{
  "num_key_value_heads": 12,
  "head_dim": 32,
  "intermediate_size": 1920,
  "vocab_size": 2048,
  "norm": "rmsnorm",
  "attn_scale": 0.177,
  "init_std_qkv": 0.03,
  "init_std_o": 0.0,
  "optimizer": "muon_variant",
  "lr_mult_down": 1.5,
  "beta1": 0.93,
  "max_grad_norm": 1.0,
  "decay_fraction": 0.561,
  "decay_shape": "linear",
  "train_tokens": 415700000
}
MLP neurons of a small language model. Each row is named by its layer, matrix (up: input weights; down: output weights) and neuron, and shows model dimensions 96-287. Each number is 500 + 40 x the weight over its row's rms, rounded and kept within 0 to 999. Numbers have three digits each.
After each neuron's rows, "fires in" lists the words (lower case) most often at its 100 highest values on Wikipedia text that the model never trained on. A number after a token or word is its count.

L8.up938:488476547396496473503448532468415461485442584433427477528536476508477418495525410506440475437528428528516489471516521555514519592475534481547566534532531428491549476487481543491493523530439490462532504437521547525448531478524543429470516514559481532514411536480478460524540490431526531461452514537435567543466532491472508522544399501460527515449523574503485419480467538509498483441452519474520478490529516506472462493458519501502436541455503477525530504519486505521415502523591507461472479523524520491439569495449456464498450518518496574467564592518435461490513444509517502426
L8.down938:546513486479402510435472425527481541420517520553520468503526513513599434527395455491527447479549547402481480405446522524525508489568486543456525519523528451482554513478522524524496501519425471453625473466509544451560509489530558491595561540524522568498457482476480426489584520481534528477420530543504553515489530449521541543439502482542506528440484487514557535460517558449473488455451560521532516420496432542476495494466460511537459495456462515549494516498483526436461523460471520432482593489460435418494455494468462511479511480434483502490572535483538475525507533550491472440
fires in: "best" 17, "top" 11, "first" 9, "men" 8, "squadrons" 5

L5.up1902:497501521521513435491473503558541480543503478519478493496492575452472520540487477596506529394499498476497508483472496470546506476549434459478538474535434505550525519532448519464461536560490576445480477525457450427409515480490500575515441485516396549560488491506415485495532501498511539525539504513516525493484494498501585536572442560543577572467502532505421493445483471520537457466482507549486549508511500517470541517514458496516486484527584448532537500464433618504427473463563491452509499471478463542560555519466483467542544490510427497497481519529481486556521498539545490447
L5.down1902:538471514498473556495457527538547514458440530445467524443457464541509481458525490464518455512501526515512554507507439510488452585486504501524541466525476497453452525435545428527509516567538538477532556510550460445460554533467535518476475537453501558452431564557462557558618531491476500516467498469493517438512488547516416513460551442462523585496482505476589502585512485558519504582470461473486485562512482565523514492456571436574494500551509512424502484476496558495518484576531603559507485568474499459494519484524525525517512547526489607560472445521486494501550535499483494509
fires in: "of" 34, "for" 7, "deployed" 5, "written" 5

L5.up730:465499490496449489457511553499504568527511487475447560532409567540481445463513451448500464462518477496557477511532549516559491561464539506496442485542558491489534543557505482517490562540549485491520486503556488443470477515507495414575514536549486576472528560534480534532501488489566494541492477543459492465506605498495479496588545550484446539468539501537516475503465502541546482463516538543482550504470497506518575480481509492473453490481442505481519518554520484497500535486438499544454485548544552459531588490510607460465414511502521499554499488482495477435499515486488547410
L5.down730:483477545502536552483483492517522481466518523493530510524533501456534580534467540441474458431537461525533519534572433473505458460465526486505495528479556514435544491512508443547459477430511466519458447515525451418470530563562559493595466421585477464492544500563429470487565557495483526409453500487501483480502492563528511427505622490525551494541499529504502510530456475542540466467455510493470459508579572480511493530478559467581437534490557522484519557497425483595473515524483477474499548388470408499502526520541552450498535458557412520465500568461507493476513594500512455474
fires in: "to" 17, "against" 15, "with" 13, "about" 6, "defeated" 4

L5.up175:494472489447510552469428507467497516537497445536502444451549540494508493431458522502519524490554505573490481532643486463520514501514490437535529456473521558520535519474529517630545486480467545519516510486528433525562511528536450530461461562521543484534532490533552507506527510493441444499477540547545449536477490555442540567554496565451535544431462501506482476471533552463505520480535513510434507568487511491485503462472495553519562494438445457573525537578513539495433479500497466431481463491556467527531523458394472522511368524486503441529511605527523492515514558516511582534
L5.down175:478455536448539514409479488474586475505500492482535506482602524403539531409485535538477506497501473605497518507542472474530516496489508513488479508501435517506520478444543574541513497498446533565505513473494525509560533533446482468425508485494523546456483526421530484509519558530428422484504485511587481503522510450442552486481456522508468548511523488494429541560513486432557550503480422484480466585537510485472477488481547527454585451512510586523497507517494593503535553530548461523457470477490468552533463516463452437454481548572511403425492513399481562523441519478527532474
fires in: "his" 52, "her" 27, "their" 7

L2.up1516:498487507529533455461522496504474599535473512500447457449498528499511539508463485491568479561470471465467554485474452465499540486478462530506497463486431429546528553462448498520458487454492533515501520513449476535456582464524493517481525575448510470444413527541602512450545524406442502442463493502516500477532505526469485478459384516513474431483468496438510525543576504486490465550486500528488477500473499474487506426519472492547544451464582489564512508575524410463494489524437503546456449514489531529515550516540513563465535499523459439503474502445512518509489527528509506508
L2.down1516:435467455610543485466563521451549474467514493507500504553516593519477482532552437552527488494517524495493489546485422462543476490459474473447427541485562480428512439476509521457434494439563499467542464485476524527443453541540444483556508504525562536514480523503539454469544499478577441413483523438476581538507475502570499454519506460445484472487455542494420415504487476488572446543529422538486548576494472519521444465530490508481549529548481454588510471465494450495522423484496455485462495448472493524490436560491450442464523487470511474478456462442504532453420509509491556469
fires in: "there" 29, "same" 14, "their" 6, "following" 5

L8.up60:468504469562569452475418477496548551577423446483508477546496501478503553483484391508535504576484522434481485515459462512461527550508485428451478432531459574506476514477511415453538517448527565451530535450446490483535497530578480599471481488516534576488498557465484550484516518428437508507519543550460515515499481441481506511498497505527581489459400539448476499498440430546505542528499486471517494407471496538548487476460455452504596520501489416496561494526519491520542533516482546499551546580498549519548499528487508477554500466566449536475488531489477526547487485544580494476
L8.down60:526500544519581500454557512460559489479467510491465483516515540478613481458490468522431442453535494536550519465482501570507589503565564491511457535480465481509507566469443428531459484512529580498510518509494537511560515519427486551531502493485461476421469523589456472563466562486585444560470454545518544522472557473499581462465544516455462490533500484494482466498478494550541519511423415442473444562551519510509484514591524510543467404535490511553514507482442551503556532487530448510493489535532466487476426522461509491451487494544530499474469512491500549456501507492381502490
fires in: "the" 50, "then" 5, "west" 5, "they" 4, "his" 4

L5.up1299:486452500536446497474547551538475424429496530462445419519520488499445452515537463457526501486529466445465533656530502477500456481485493490444493513401474541422512437506493528536500465565507482462448479519511451541483496465568453478464512509526492498482470507511584509461521565415481541489471442555490528581454540521564536547543470460437484475546526479520407483443442442558500561506450519513522522503548481561484493525526527523495501443571523497486514546491476525479452466507447557474474483471501554595538449493428547497483498526495523516470584576500462521446436488555533530460
L5.down1299:507570479506501486559543532463509439499543535503539580464503534560499510505556422484451462545442599559544504545464496546524571429526576545481491544476464461496533503496468449523444497412512459518462436506483539509539508495547468507494437453473542503539502498482480452530521538515471440516553441518481513522442538532501497490510524450503516504471498571465438484527476515503486557487513483577479510574448515507496490534479515477482439497569512421514485493475513438542542543475464441530496539528547607528518601558503521460491480464606469511481519444556511482471530507448589523419
fires in: "city" 19, "town" 14, "department" 8, "community" 7, "facility" 6

L5.up839:477458554523513497503425447468427486469482420499459482475447521508521510470559480522555462495506526499444499550459487550450477479517556563518477472470540581491470471508489537497445528481429465535497516522480407566514509457556488421447546544503502470542537531527490517564518463446459538518505465517489541486528527485546521475555484482621531490536433510552534454487473492515443526543419537493493545563526591503542544561549478459494493507546457488454520480524478526516450451497456563558442495575513540498517532517432485457476574448548480510489490575454497456431466482479586546535
L5.down839:470512534494477508513413533474483572425476562490526514529515528551521579513526561444522466516496483553419523488550493554525471499552542529545468458569486518462463513490539521488443510533380566525475532467447479508484458490539575516457537477489550561514545537459518516456526461445476437472484496497508509457488474485509500479506490572460546472472559561454498530548438485540462531487494498440524444519598514584481542535583534524555488497451590475512492492525557533555455473534402524621541496453558513513568559578499408503501522471480453523443537483594535556540488475446486559479
fires in: "history" 24, "town" 16, "son" 11

L5.up1663:557598509451617472506510556542498495563467544494471534529501408589487524425544428479497522590552531494518491552546505455523523530464496499464490456489575492524461477527486502466425457457475440466501404536512527446523517451534541547516485448497489540565486499533496480537482486482453568478570556516568541530516453502469474473458534501494508539495489456448548482478512541532503461489540518491496443443537409560472449469460542492431514486500588536474453523490471545512507575522463448515445471482556385480440403468494461512424527513465545529463466497452471503497441421491550536514
L5.down1663:478505505486492597451554464490445473431499557459491570573554537519548576407511460513493495510549475487521432470521498505520529568530544500576520443524500543508466505511457539530479566548481531526507488523558515410467507457506527509535480469469515521467479445549456487510565490483506470599453493512478509513460557491520532553526490498477462476461514500487521484491479523542494495505414448531451465501480512494584498586543522507520456431488410548454500498448525477587476530530511489499541561534535503506536421511519538435457484445489512425458524504556506556573554513501473579522
fires in: "team" 24, "teams" 8, "program" 7, "league" 7, "railroad" 5

L5.up599:496492507508478505541479526516473572464540463492492435532433502599531473491430469503479547500498441517495482441436471505517495486454509488556566493497512454477528530542554582526511506470398509425537530521476481495539597422525551486487481535536409514479523484492490503511478510492557489477469447475552472470455555478470487491544541441505488563563482504469497441507466459471466527482414437569494490464518452528462483440540481464480522468483451506533453526453580457491497483494507438558488469554462532558608566660527518458419458556456476532470491495574508544494483531463470471443
L5.down599:555474477498454580503475416506567478519456519480530510446529465560476454468500555531454486442497540558531412495528503391468505521493513542468454510554447484449450500478516521532554518521499461509453483579492534526510544555509496536484470489501495470463557394501442451446515571545491501443484487465573494517568553461519475449483455499478509590463488426539519469511554566537519541460457519560520556553473524478477498471453524466486497475503470466504486473502461547526495537569508491474506487480516503469582490445447529420465500532455426446434526492516507503413485473519477496438
fires in: "published" 12, "royal" 12, "example" 9, "fellow" 7, "dedicated" 5, "known" 5

L5.up740:514486433522564453507458468556520512499561525452528495397538459533534480519517446542430477548444445452520489480540547477461518546452472487541524569519530462466523475453534455444491509455488494506467537517477513499572487485499519498483458475512552544530499408461531510448478632472459424522514561494489517500499545504520477557479559485549516511504475501507451479537516476570443533485497542507469452559487460469459549474508462477537581540473538436518523527454478425504521484432475556432539475546627488443541488495494458478520528547517494456452490500484542472536556522456527448477
L5.down740:475484451513527504482435544471477479450478559531430552559480545439452512541499459511442518485506499477481535458490564537540502495517427417452550512501492485503491440447510454582481468501564499527513504485460514457509461435503496509470483481522489451503373564461576575461518440538523473542447505496528486526525480454544545552517521393488422561508532496444521523471444509500481560499489502435531515451403553480482502469520460434565480451428422555496506531478578501473467455487471448485417530443500498477521532543470400521513530466504518555517505495481451479455487508476526483482
fires in: "of" 38, "important" 6, "often" 5, "space" 5, "central" 4, "centuries" 4